config.toml
attn_scale = 0.125
doc_mask = true
train_tokens = 245700000
MLP neurons of a small language model. Each row is named by its layer, matrix (down: output weights) and neuron, and shows model dimensions 0-127. Each number is 128 + 24 x the weight over its row's rms, rounded and kept within 0 to 255. A neuron's up and down rows have the sign that makes its largest values positive.
A block is one neuron, or neurons of one layer that tend to fire together. After each block is what it responds to, as a language model described it from the Wikipedia text at the highest values.

L8.down216 [150 153 167 146 137 134 109 116 105 122 110 113 105 150  56 104 155  97  82 111 111 117 149 141 114 133  95 133 107 125 153 134 103 146 140 138 135 132 116 110 138 144 156 150 138 105 169 117  96 159 121 160 144 116 175 101 128 118  88 112 115 164 168 138 146 141 108 145 168  95 114 116 146 135 163 126 136 107 119 140 147 161 148  66 121  98 107 118 140 149 164 135 103 106 103 150  72 139 125 137 168 150  99 135 179 164 123 105 158 132 169 155 118 138 143 107 104 131 122  98  96  90 140 130 110  95 145 153]
Separators and unit marks right after a number and before another value, e.g. the pipe after a vote count, ° in coordinates, – in scores.

L3.down93 [ 84 113 113 144 103 171 116 140 131 130  94 119 152 168 115  94 146 109 122 102 124 132 120  93 130 127 159 135 129 176 116  98 164 100 135 120 118 160 148 109 145 156 110 153 115 119 150 135 149 112 140 119  90 133  99 168 123 133 128  88 123 100 116 130 150 110  99  87 125 121 154 106 141 108  87 133  98  74 158 132 192 163 128 112 144 174 120 121 153 119 116 105 133 129 177 107  89 124 139 134  99 171 126 125 173  90 157 127 135 148 163 109 143 107 194 159 145 162 111 162  79 109 147 110 118 154 107 118]
L3.down361 [128 100 168 161 145  98 135 166 132 127 110 138 163 167 129  88 133 120 121  83 134 109 112 119 136 103 134 116 168 167 126 146 152 124 177 174 140 185 105 152 115 137 134 119 110  81 117 136 136 112  91 137 142 119 117 125 121  93 121  89 100 115 116 110 116 147 121 127  85 130 159 171 135 114  86 153 107 120  99  96 112 138 129 164 135 122 133 103 132  91 160 117 171 119 104 124 124 119 127  94  90 122  97 117 178 120 152  92 162 140  95 139 116 125 168 135 153 119 160 152 105 125 110 139 112 164 120 122]
L3.down600 [104 114 148 128 142 137 140 160 102 100 156 160  54 123 127 130 135 143 132 107 155 122 120 101 126 105 135 151 124  94  85 117 137 102 173 104 116 143 157 135 165 161 129 126 103 154 126  95 109 107  55 174 133 143 121 154  92 168 126 101 152 161 120 164 125 142 169 155 160 137  98  94 117 114 136  93 121 115 152  90 118 124 105 121 131 151 100 129 137  91 136 121 110 128 146 102 130 159 145 147 130 128 122 133  76 114 155 159 125  96 119 154 133 138 114 117 145 137 141 140  89 103 167  84 149 101  70 103]
L3.down601 [ 98 102 106 161 165 113 128 114 100 114 136 157 137 149 127 126 154 104 117 122 136 134 117 159  92 143 164  99 116 133 130 126 113 145 146  81 117 122 146 113 133 132 159 111 159 137 134 131 111 148 112 108 118 102 123  96 118 100 116 114 138 128 129 157 187 122 147 157 131 138  99 141  83 156  93 139 120 144  76  73  95 153  92 143 147 160  84  98 106  88 140 132 101 141 138 138 150 138 100 134 123 128 106 132 161 133 148  94 119 114  79 124 165 124 161 151 102 111 130 130  78  96 151 102 119 117 103  85]
Life-stage words in biographical articles, mainly life in section headings (Early life, Late life) and died/born in death or personal-details lines, also After.

L6.down106 [ 90  70 116 119 136 101 118 131 139  88 115 120 138 142 111 109 102 177 139  97 120 106 119  93 134 138 162 133 134 105 137 117 146 108 129 129 124 109 133 147 157 127 121  92 150 121 131  81 134 135 108 138 112 101 123 163 124 173 104 119  88 164 144 117 105 104 108 176 115 132 117 132  97 138 129 121 116 100 112 144 175 150 161 118 134 102 143  83 127 112 167 184 140 130 166 176 120 170 159 122 123 168 123 139 114 127 159 152 146 125 140 155 103 137  92 175 129 129 171 139 141 132 121 133 100 138 173 137]
L6.down297 [151 139 115  76 141 103 136  65 110 161 131 180 125 121 102 123  85 164 134 113 102 161 135 142 130 150 125 124 147 132 126 156 112 134 147 160 135 143 102 117  93 146 127 105 122 124  98 131 149 127 127 128 138 129 146 120  98 134 106  89  94 110 123 152 120 122 153 161 120 106  87 124 118 127 124 131  57 122 127 154 116 166 149 169 120 127 130 120 130 174 133 163 136 161 153 118  91 164 123  88 121 141 126 153 121 143 120 103 158 133 136 113 163  89  80 139 132 106 138 103 102 136  95 114 121 174 152 141]
L6.down356 [119 118 141  68 121 138 137 133 152 156 166 138 116 117 126 120 110 119 118 167 137  88 138 106 154 157 123 156 146 161 144  75 184  84 100 133 132 160  99 139 139 164 123 140 115 124 104  90 133 146 152 137 159 173 116 177 154 154 137  93 167 119 142 110 106  76 110 114 103  99 123 116 182 151 121 154 152  97 124 121 123 143 160 154  89 127 132  89 182 145 128 120 146 152 138  99  99 129 141 120 133 108 106 150 128 134 130 124 103 115 107 120 130 133 154  66 160 119 136 149 120 113 135  93 125 133 103  83]
L6.down603 [112 127 131 143 182 147 118  89 115 127 115 159 124  93 103 100  71 179 147 134 117  79 127 104 110 139 143  86 136 132 133 104 160 130 130 148 118 141 132 138 132 127  96  98 137 151  84 131 143 126  56 124 136 135 149 114 111 142 121 154 111 144  82 100 134 111 132 136 151 161 132 118 148 137 145 133 108 114 153 153 109 106 136 127  78 125  81 133 101 115 128 164 136 139 160 117 123 150 148 143 145 122 113 137 121 126 181 160  99 135  99 112 138 138 122 118 175 101 118  87 151 116 108 159 120 121 169 152]
Past participles ending passive or perfect verb phrases after was/is/been, like inducted, criticized, founded, usually followed by "by" or "in"; also years after "in 18" and closing parentheses.

L8.down114 [110 150 148 129 107 127 106 170 151 109  96 123 127 151 121 142 104 121 144 140 136 111 147  68 123 133 121 128 154  96 112 114 135 156 115 157 111 119 117 126 118 112 130 118 131 132 124 162  89 123 132 120 108 161 113 108 154 132 130 136 160 117  88 130 110 121 122 105 107 144 107 135 134 122 107 136 122 151 108 118 127 123 107 107 106 124 118 130 111 157 120  93 145  88 122 118 132 155 125  83 137 118 126 142 103 116 142 173 174 151 137 101 131 116 115 149 140 138 150 159  93 101 101 108 112 160 113 154]
Fires on the last word before a proper name or title is introduced, usually a role or work noun: grandson, debut album, firm, artist, city of, Succeeded by.

L8.down342 [151 151 123  99 116 126 138 118 100 122 138 116 134 127 127  93 155 118 107  96 111 126 126 112 183 126 131 151 168 112  99 166 113  99 161 159 137 164 128  84 113 119 172 132  84 142 132 143 130 132 127 147 156 128 167 171 120 160 121 124 151 128 145  60 147 134 120 127 151 156 166 134 159 132 110 125 145 106 134 139 129 133 130 144 152 111 119 109 166 153 131 113 141 112 161 136 141 123 132 145 127 116 116  84 140 149 121 125 110 145 127 156  70 135 128  89 158 111 104 132 109 109 133 135  82 138 170 133]
Tokens that end a structured line in wiki text: closing heading =, trailing table |, website domain endings (.it, .fr, .org), coordinate W or °.

L8.down225 [135 198 132 112 104 138  83 117 112 129 146 170 134 139 128 162 115 151 122 127 103 101  75 139 158 137 116 113  96 135 130 114 131 113 112 113 122 126 133 107 101 142 161 131 132 143 120 151  93  71 104 121 107 113 143 126 150 146 103  53 136 117  90 123 155  91 160  79  84 130 142 102 129 139 126 127 119 166 155 131 111 121 128 146 106 157 106 131 164 111 129  94 157 126 138 105 111 144 119 149 149  89 119 124 151  93 127 144 103 145 102 137 131 155 160 141 154 136 141 135 137  92 103 115 137 118 137 105]
Hyphens inside markdown table separator rows such as |---|, and middle word-piece fragments of split words like tro|po|sphere, Ty|p|ically, sh|avi|ng.

L3.down94 [115  97 108  85 167 105 123  88 148 121 133  94 127 121 124 158 130 168 154 173 120 107 111  89 149 123 169 133 150 112 144 154 133 114 132 117 132 146 146 180 121 140 127 110 168 111 191  99 123 139 144  84 159 123 143 136 128 117 150 108 104 120 133 135  92  98 107 120 128 107 141 124 151 129 138 190 127  96 168 142  87 146 128 106  97  93 145 153 149 146 115 129 151 136 145 144 102 111 125 106 120 112 174 149 127 126 152 134 137 110 114 153 112 168 101 103 162 131 120  81 152 142 128 157 178 113 160  86]
L3.down170 [121 136  86 154 125 169  95 128 105 112 126  78 117 122 142 107 111 127  93 135 121 136 103  57  96 156 174 116 109 161 160 115 156 192 139 132 118 139 104 169 110 110 146 105 118  84 134 140 127 143 173 142 134 125  92 119 136 109 108  96 125 139 138 103 113  90 114  82  78  73  89 145 143 157 132 145 115 135 130 178 115 149 115 102 144 162 124 114 156 149 136 129 130 139 137 151 136 146 156 135 109 114 151 157 166 133 167 142 138 132 140 162 175 149 101 159  92 107 127 159 109 139  90 118 113 172 126 141]
L3.down424 [147 113 168 140 131 110 140 124 100 145 146 134 160  78 114 127 118 164 106 102  63  91 135 104 131 169 174 168 109 139 113 115 177 124 144 157 125 143 120 146 167 124 143  75 128 129 132 129 121 122 155  77 144 150 156 126 125 117 158 133 137  99  94 130 103 122 117 112 181 114 156 111 129 103 150 160 162 134 124 106 119 151 110  91 111 126 123 115 126 129 127 152 135 132 157 114 150 161 126 110 119 110 139 142 112 124 125 145 108 143 120 155  99 129 142 137 163 112 102 103 130 153 127 160 128 104 153 148]
L3.down503 [134 116 148  91 139 153 114 126 131 138 139 165 133 113 150 107  88 152 109 142 109 142 111 101 176 158 129 123 135 162  97  97 154 122 110 170 142 120  76 128 154 164 164  97 125  93 105 109 106 128 123 152 154 125 122 115 114 129 165 172 134 116 155 119 155 116  91 106 139 105 152 149 137 136 116 111  92 148 124 119 130 144  89 110 149 141 137 149 163 135 109  99 168 137 169 136 118 141 139 132 113 141 134 146 173 102 107 163 133 124 132 141 157 135  93 166 132  97 148 138  95 134 115 160  93 154 166 161]
Past participles directly after a form of "be" in passive constructions, such as was completed, were made, was opened, often followed by in, by, or to.

L3.down9 [143 136 141 125 115  98 174 164 114 164 135 131 156 105 161  92 148 129  91 146 109 143 106 132 143 155 124 133 145 127 156 126 137 134 113 128  80 144 126 104 121 105 135 141  80 111 146 121 108  89 162 110 179 177 157 139 129 105 122 133 141 111 112 105 143 146 142 143 140  92 140 148 127 140 132 155 132 153 110 185 149 170  97 119 147 122 127 134  87  74  97 139 177 159 127 124 145  88 115 136 122 144 130 156 133 150 183 131 167  85 156 117 179 166 111  95  98 139 115 139 122  85 118 147 149 124 112 118]
L3.down62 [ 88 134 130 136 111 146  94 109 191 119 131  92 131 109  92 123 133 171 129 177  95 147 124 145 144 163 141 105 110  93 121 113  62 177 106  86  78  92 120 147 117 110 110  89  96 146 162  95 157 148 147 146 142 134 124 112 108 117 104 114 111 119 125  83 137 127 117  88 112 120 140 166 119 111 142 161 118 161 163 149 116 123 122  94 133 132 150 124  95 174 157 134 122 106 118 121 171 116 123 180 132 141 102 150 153 104 164 136 140 141 134 149 124 143 159 122 111 131 108  97 151 138 158 158 140 134 130 111]
L3.down454 [129 122 117 110 123 137 153 105 175 117 134 125 105 103 123 125 129 102 133 145 124 143 202 118 143 175  95 149 146 136 123 133 128 125 104 144 151  83 170 120 125 131 134  97 118 122 172  83 130  72 135 128  70 114 154 129 121 125 119  84 119 145 118  87 149 139 110 135 116 134 160 113  78 104 138 123 108 153 150 153 103 122 123 169 158 166 151 143 123  97 119 103 150 104 136 151 199 103 138 114 127 135 124 163 163 159  69 164 170 129 163 128 150 117 127 117 147 114 124 103 113 122 148 139 128 118  83 120]
L3.down689 [125 130 146 122 150 159 133 162 127 134 125 143 109 100  91 131 124 133 134 108 120 145 127 136 115 184 161 158 148 111 164 138 126  98 120 109 125 118 146 125 110 114 147 104 116  98 145 135 155 129 162 110 153 182 116 130 122 100 134  83 143 155 120 109 145 154 115 158 127 121 149 113 124 131 160 167 142 155 145 149 110 111 122 137  70 149 103 108 137 122 124  90  61 109 123  74 162 122 108 143 142 113  92 122 138 128 161 123 169 113 128 139 130 132 118 128 160 132 122 115 139 127 137 128 132 135 127 137]
The first = of a wiki-markup section heading at the start of a line after a blank line, e.g. ==History==, ==Career statistics==; rarely $ in tables.

L6.down155 [128 161 111 136 133 170 128 144 133 135 118 122 131 147 101 136 144 118 114 119 135 140  99  65 143 129 151 155 113 102 133 116 141 127 134 165 174 164 136 121 149 103 130 142 126 140 134  90 179  99 152  81 158 122 140 139 154 125  86 109 128 126 155 138 163 132 127 121 144 138 153 108 133  88 124 102  99 114 166 112 128 169 127 120 159 144 160  98  70 156 162  81 147 150 147 118 149  95 132 119 121  98 142 119 116 151  96  86  92 140 164 125 137 110 128 159 152 166 111 131 128 131 146  84 129 133 164 150]
L6.down213 [111 121 120 155  63 115 149 114 152 143 111 128  76  89 148  92  62 157 120  88 104 137 147 114 139 122 109 126 153 139 138 115 144 124 100 135 101 125 153 160 101 159 127 122 118 120 116 171 172 150 107 126 144 137 125 130 124 135 166 129  89 104 132 168 122 101 144 118 181 116  89  98 139 106 117 109 104 148 136 130 139 155 132 108 129 158 144 139 108 142 112 152 181 171 114 150 126 149  96 145 102 115 125 101 152  59 116 159 110  99 117 173 117  95 150 140 147 114 148 119 101 165 141 110 156 100 129 145]
L6.down437 [161  99 157  94 105 151 117 131 111 156 113  87 121 132 121  81 122 167 101 141 143 113  97  84 122 126 141 112 171 129 112 109 133 126 107 133  93 149 178 149 157  87 129 142 126 108 198 138  83 118 152 126 100 112 132 119 165 141 120 141 123 149 115 157 142 143 133 112 131  79  76 131 117 132 114 144 118 132 119  99 163 122 109 105  98 109 133 106 127 134 122 153 138 156 102  88  92 152 100 117 140 139 115 143 146 111  84 117 124 140 169 173  98 128 129 121 117 164  85 127 143 117 134 114 163  94 137 166]
L6.down449 [109 139 127 156 135 128 149 109  61 118  78 160  86 151  92 118 128 133 136 102 167 116  89 118  94 126 149 117 175 142 130 110 134 194 125 127 124 142 161 119  96 129 131 154 176 142 154  96 127 145 121 140 110 118  97 138 141 132 127 158 127 104 152 124 108 125 145 139 131 143 121 112 118 148  96 167  99 124 127 170 141 129 162 130 112 151  75 153 128 169  67 137 135 136  84 106  87 137 104 149 133 150 109 129 145 153 147 130 156 113 135 179 137 156  99 114 134  96 123  89 118 121 125 126 136 134 144 127]
Second word pieces after a short opening piece, above all ss in essence/essential, plus the / in n/a, dashes and — in table cells.

L6.down78 [106 177 148 101 131 123 122 112 118 112  88 111  97 133 141 143 110 125 123 136 128 117  79 126 109 135  67 161 139 144 141 144  88  74 130 123 131 121 128 121  88 102 104 106 142 143 115 137 117 137 152 135 116 116 152 134  93 131 155 132 141 143 153 180  89 145 141 170 115 123 131 111 158 132 138 125 158 101 146 144 122 121 117 118 103  96 113 117 114 144 107 129 131  94 137  96 140 102 130 141 152 144 144 121 121 137 155 141 137  86 104 149 131 152 111  95 118 101 100 131 128 106 156 109 126 128  97  89]
L6.down359 [108 144 160 119 119 137 151 104 122 119  97 163 116 150 134 133 103 121 185 137 136 146 116 170 148 128 117 128 153 107 123 135 119 110 118 145 134 126 140 123 137 127 127 175  86  97  94 140 129 111 110 117 151 128 134 116 139 101 123 100 107 127 117 113 123 115 112  99 124 136 111 113 127 111  97 142 118 123  89 147  74 120 126 147  94 169 122 178 113 144 173 151  83 165 166 115 135 161 129 119  93 127 139 116 135 131  86 127 180 117 125 103 158 105 148  91  86 112 133 112 121 143 153 157 128 117 130 153]
L6.down360 [116 122 124 109 174  88 198 177 110 129 101 107 147 127 122 157 101  98 107 128 150 122 122 111 112 147 126 130 159  98 112 138 110  85 117 140 141 100 154 124 157 124 114 133 110 119 154 111 115 110 128 154 114  95 126 105 124 124 140 110 159 115 137 125 149 132 112 106 139  92  90 125 132 124 114 161 110 102 129 106 117 165 193 127 106  96 132 164 160 114 114 124 146  87 171 152 135 124 148 142 143 157 163  99 147 155 172 140 119 167  72  67 142 135 150 118 111 139 148 144 110 129 117 123 106 126  61 120]
L6.down608 [ 89 147 106 126 121 136 103 158 145 148 118 100 111 134 159 125 128 151  99 113 147 124 127 129 139 105 107 124  83 127 108 138 113 122 127 135  86 131 141 125 166 115 125 112  87 135 133  77 121 108 160 155 135 149 168 153 146 104 132 135 141 165 126 136 107 122 135 170 124 137 122 106 146 141  98 102 169 107 117 137 103 111 156 150 130 112 161 110 100 174 112 134 136 142  93  93 128 137 124 171 151 146 132  82 129 133 145 121 176 140 109 108 118 123 109 102 139 166 143 151 138 129 127 123  86 134  84 113]
Structural tokens in Wikipedia infoboxes and tables: the colon after coordinates, blank lines after headings, and unit words like ft, m.

L3.down61 [117 119 169 135 101  85 152 116 140 149 112 126 170 129 145  93 118 116 132 109  97 142  98  79 109 164 136 150 147 108 145 127 134 120 151  85 129  74 141 166 116 108 143 129 130 116 146 193 125 134 128  81 116 106 128 111 157 145 121 102 100  96 107 161 139  92 121 158 121 168 143 147 135 159 145 102  86 119 133 148 143 128  93 149  84 158  77 115 131 129 169 128 130 120 115 114 121 155 137 114 135 124 126 151  94  99 148 187 152 120  89 111 136 100 135 139 176 173 130 122 153 119 120 160 145  95 140 143]
L3.down480 [154 130 157 113 130  98 138 158 124 133 123 148 149 114 137 107 124  99 124 117 158 156  90 109 127 151 124 121 133 172 171 122  65 114 106 102  94 110 104 145 147 123 134 149 127  84 177 156 136 151 126 137 195 149  83 117 175  98 137 122 125  69 105 108 126 116 114 114 126 112 148 129 107 128 130 130 134 107 140 170 109 167 128 125 100 162  74 155 127 121 106 134 138 113 105  78  87 136 110 158 107 106  90 137 114 157 149 174 164 125 139  98 123 127 135  85 125 155  96 150  90 156 150 133 136 163 126 135]
L3.down538 [112 121  79 154 133 108 123  91 118 157 114 102 126 120 120 144 103 108 148  72 106 113 110 119 106 157 146 162 167 129 133 168 160 145 122 123 121 104 169 134  73 131 110 110 146 156 139 158 132 146 102 144 116 115 132 112 122 111 165 118 145  97 136 118 184 137  98 112 130 106 144  93 117 129 180 130 110 132 142 113 129 143 147 139 128 121  97 126 154 144 120 134 110  77 102 110 134 120 142 113  85 131 152 144  94 145 131 167 139 129 123  99 146 117  98  84 158 106 131 108 124  86 111 161 130  89 150  86]
L3.down604 [128 123 142  66  95 126 117 142 144  91 137 102 118 145 145 111  92 123  89 117 118 144 106 108 128 141 153  99 168  99 160 107 124 180 142 121 141 113 136 104 180  84 125 162 131  69 136 166 115 151 137 110 129  85 144 153 140  98  96 140  86 140 136 160 131 182 143 147 118  92  94 161 134 132 150 135 140 102 133 155 143 152 147 113 136 119 148 140 162 107 155 145 140 131  86 117 153 112 117 144 145 132 116 173  95  99 112 194 105 118  97 127 109 118 128 156 140 169 136  85  89 164 157  89 159 127 145 109]
Final hyphen closing a dash cell in the separator row of Markdown tables, typically the second column's |---| under a header row, in election, sports and chart tables.

L6.down101 [125 148 158 136 138 132 127 124 118 167 135 137 171 102 123 172  86  73 132 109 136 138 162 134 123 112  94 107 101 139 169 110 129 137  93 115 115 157 120 135  98 110 137 104 127 107 157 132 197 123 119  74 145  85 115 130 132 125 160  95 160 144 110 134  94 115 101 100 157 126 110 132 153 114 143 140 132  99 147 112 141 109 111 113 136 170  96 157 151 111 111  93 119 143 124 146 134  90 168  91  94 106 143 132 126 112  89 140 106 125 121 124 151 117 145 150 120 132 121 106 164 109 128 129 148 100 125 134]
L6.down416 [129 125 143 126 129 144 145 158  78  96 151 124 128 149 137 128 123 146 156 152 178 139 111 141  96 113 140 137 179 102 151 159 118 118 137 158 132 152  97 100 110 155 135 119 128 122 150 125 134 120 125 150 136 153  98 115  79 161 152 131 133 131  77 113 121  62 160 140 123 100 128 120 135  85 153 168 124 157 131 105 134 113 103 134 141  84  98 163 133  97 137 141  94 165 162 123  95 112 160 111 107 127 139 166 140 118 138 142 115 121 126 141 114 138  70 145  79 133 112 141  91 101 104 107 131  94 119 139]
L6.down445 [165 172 130  88  98 143 169 146 163 125 146 123 144 158 176 101 141  99 149 153 124 129 126 125 143 110 139 151 107 107 132 118 107 130  91  91 140 136 150 140 144 156 123 144 116 125 110 139  94 123 119 155 135 132 111 114  88 169 131 127 134  89  99  94 167 121 134  91 147 154  93 140 146 113  96 105 114  98 140 139 144 102 127 154 129 152 115 142 115 138 116 144 165 179 120 136 119 101 123 170 130 156 114 137 138 135 145 144  92 161 139 124 115 120 125 150 150 195 131 101 121 117 164 126 141 113 124 179]
L6.down614 [120 135 146 113 132  90 113 160 139 125 163  97 145 110 163  64 137 120 114 108 107 130 151 135 181 123 145 122 130 131 126 136 105 112 157 147 124  95 116  87 166 164 133 149  72 116 135 134  97 125 127 133 151 128 129  87  86 164 150  96 142 139 116 112 140 113 129 151 126 128 139 115 120 141 137 153 126  94 111 144 109 127 148 154 135 113 123 143  89 122 146  92 159 140 126  91 126  93 123 156 129 130 150  87 136 148 167 164 115 155 145 127 128 179 130 139 142 123 157  94  91 168 106 136  85 135 114 140]
Pipe separators closing a cell after a number in wiki tables, such as Total votes counts and Total length; also blank lines ending infobox lists, and % signs.

L3.down95 [112 150 112 165 102 125 136  75 111 111 163 130 117  86  96 124 157 128 111 155 126 136  92 146 127 104 129  93 138 114 135 113 112 120 161 119 135  93 135 133 147 105 143  96 119 142  71 116 120 119 129 131 136 145 136 146  98  63 131 132 129 121  82 127  92 132  98 149 102 136 150 139 137 122 148 169 164 123 137 117 115 149 148 122 144  67 115 141 124 123 123  93 162 144 135 157 143 121 147  82 156 112 106  98 130 112 114 127  98 171 100  91 156 116 114 137 112 153 132 144 147 119 116 115 133  98  94 136]
L3.down161 [139 175  92 126 107 112 124 153  91 120 116 129 162  90 153 146 120 129  98 109 152 131 138 124 121 134 125 105 143 111 135 135 103 116 153 105 112  49 148 118 119  88 132 112 139 130 137 133 107 142 131 130 143  90 137 139 118 145 126 160 131 178 104 144 169 139 137 171 193 152 117 133 111 120 169 101 101 146 132 129 101 100 106 166 144 164  96 135 126 157 140 121  76 115 111 166 148 161 109 142 172 156 117 161  75 116 118 136 126 106 130 129 148  92  69 133 132 116 126 138 137 160 161  88 130 124 146  86]
L3.down291 [143 116 135 137  81 137 119 162 113 107 153 121  76 143 117 114 119 128  94 107 186 128 143 126 160 108 147  85  87 118 143  98  97 131 182 136 149 154 171  94 173 182 146 144 139 135 112 139 116 153 145 122 116 116  89 100 111 156 121  90 159 160 111 127 139 124 106 137 130 105 115 150 155 151 154 130 140 149 114 117 108 138 133 125 169 131 122  98 105 140 141 118  95 112 151 144  88 118 150  69 158 139 119 108 103 118  55 129 158 121 117 148 137 135 167 131 128 146 121 131 157 141 108 110 119 122 134 152]
L3.down647 [126 167 140 117 136 144 112 107 139 134 146 126 168 158 104 117 172  96 153 157  79 109 101 140 168 137 153  97 154 133 137 173 112  94 124 180 105  89 113  92 115 116 146 166 142 128 116 129 146 180 133 134 134 138  96 141 139 170 126 132 119 152 165  83 138  77 107 128 115 123 102 100 117  46 127  96 113 103 124 104 140  91 134  96 164 159 113 124 140 162 119 146  85 155 110 127 109 149 152 137 137 115 104 108 122 156 118 120 150 117 153 138 153 134 101 102 133 126 120 157 130 160 123 168 152 145 144 111]
Separators that end a field in infoboxes, tables and stat lists: a paragraph break before a new section header, table pipes, and slashes in career lines like "Stoke City / 11 / (0)".

L8.down435 [158 146 187 114 140 131 131 113 105  85 117 128 128 144 138 153 128  71 160 143 118 141 140 124 116 162 128  96  80 126 148 119 164 115  87 138 143 181 131 158  99 137 130 125 137 109 105  63  67 121 141 132 117  81 163 154 138 139  95 124 135 169 156 144 145 159 146 154 103 152  95  84 147 114 109 120 140 113 133 155 112  95 111 151 130 148 123 105 123 116  95  91 121 161 137 144 143 146 118 100 134 132 118  86 136 135 122  92 109  98 145 141 149 123 104 113 136 162 170 151 110  97 139 127  90 139 134 120]
Final piece of past participles or adjectives after was/is/are, just before a preposition, such as store-d in, critic-ized by, known professional-ly as.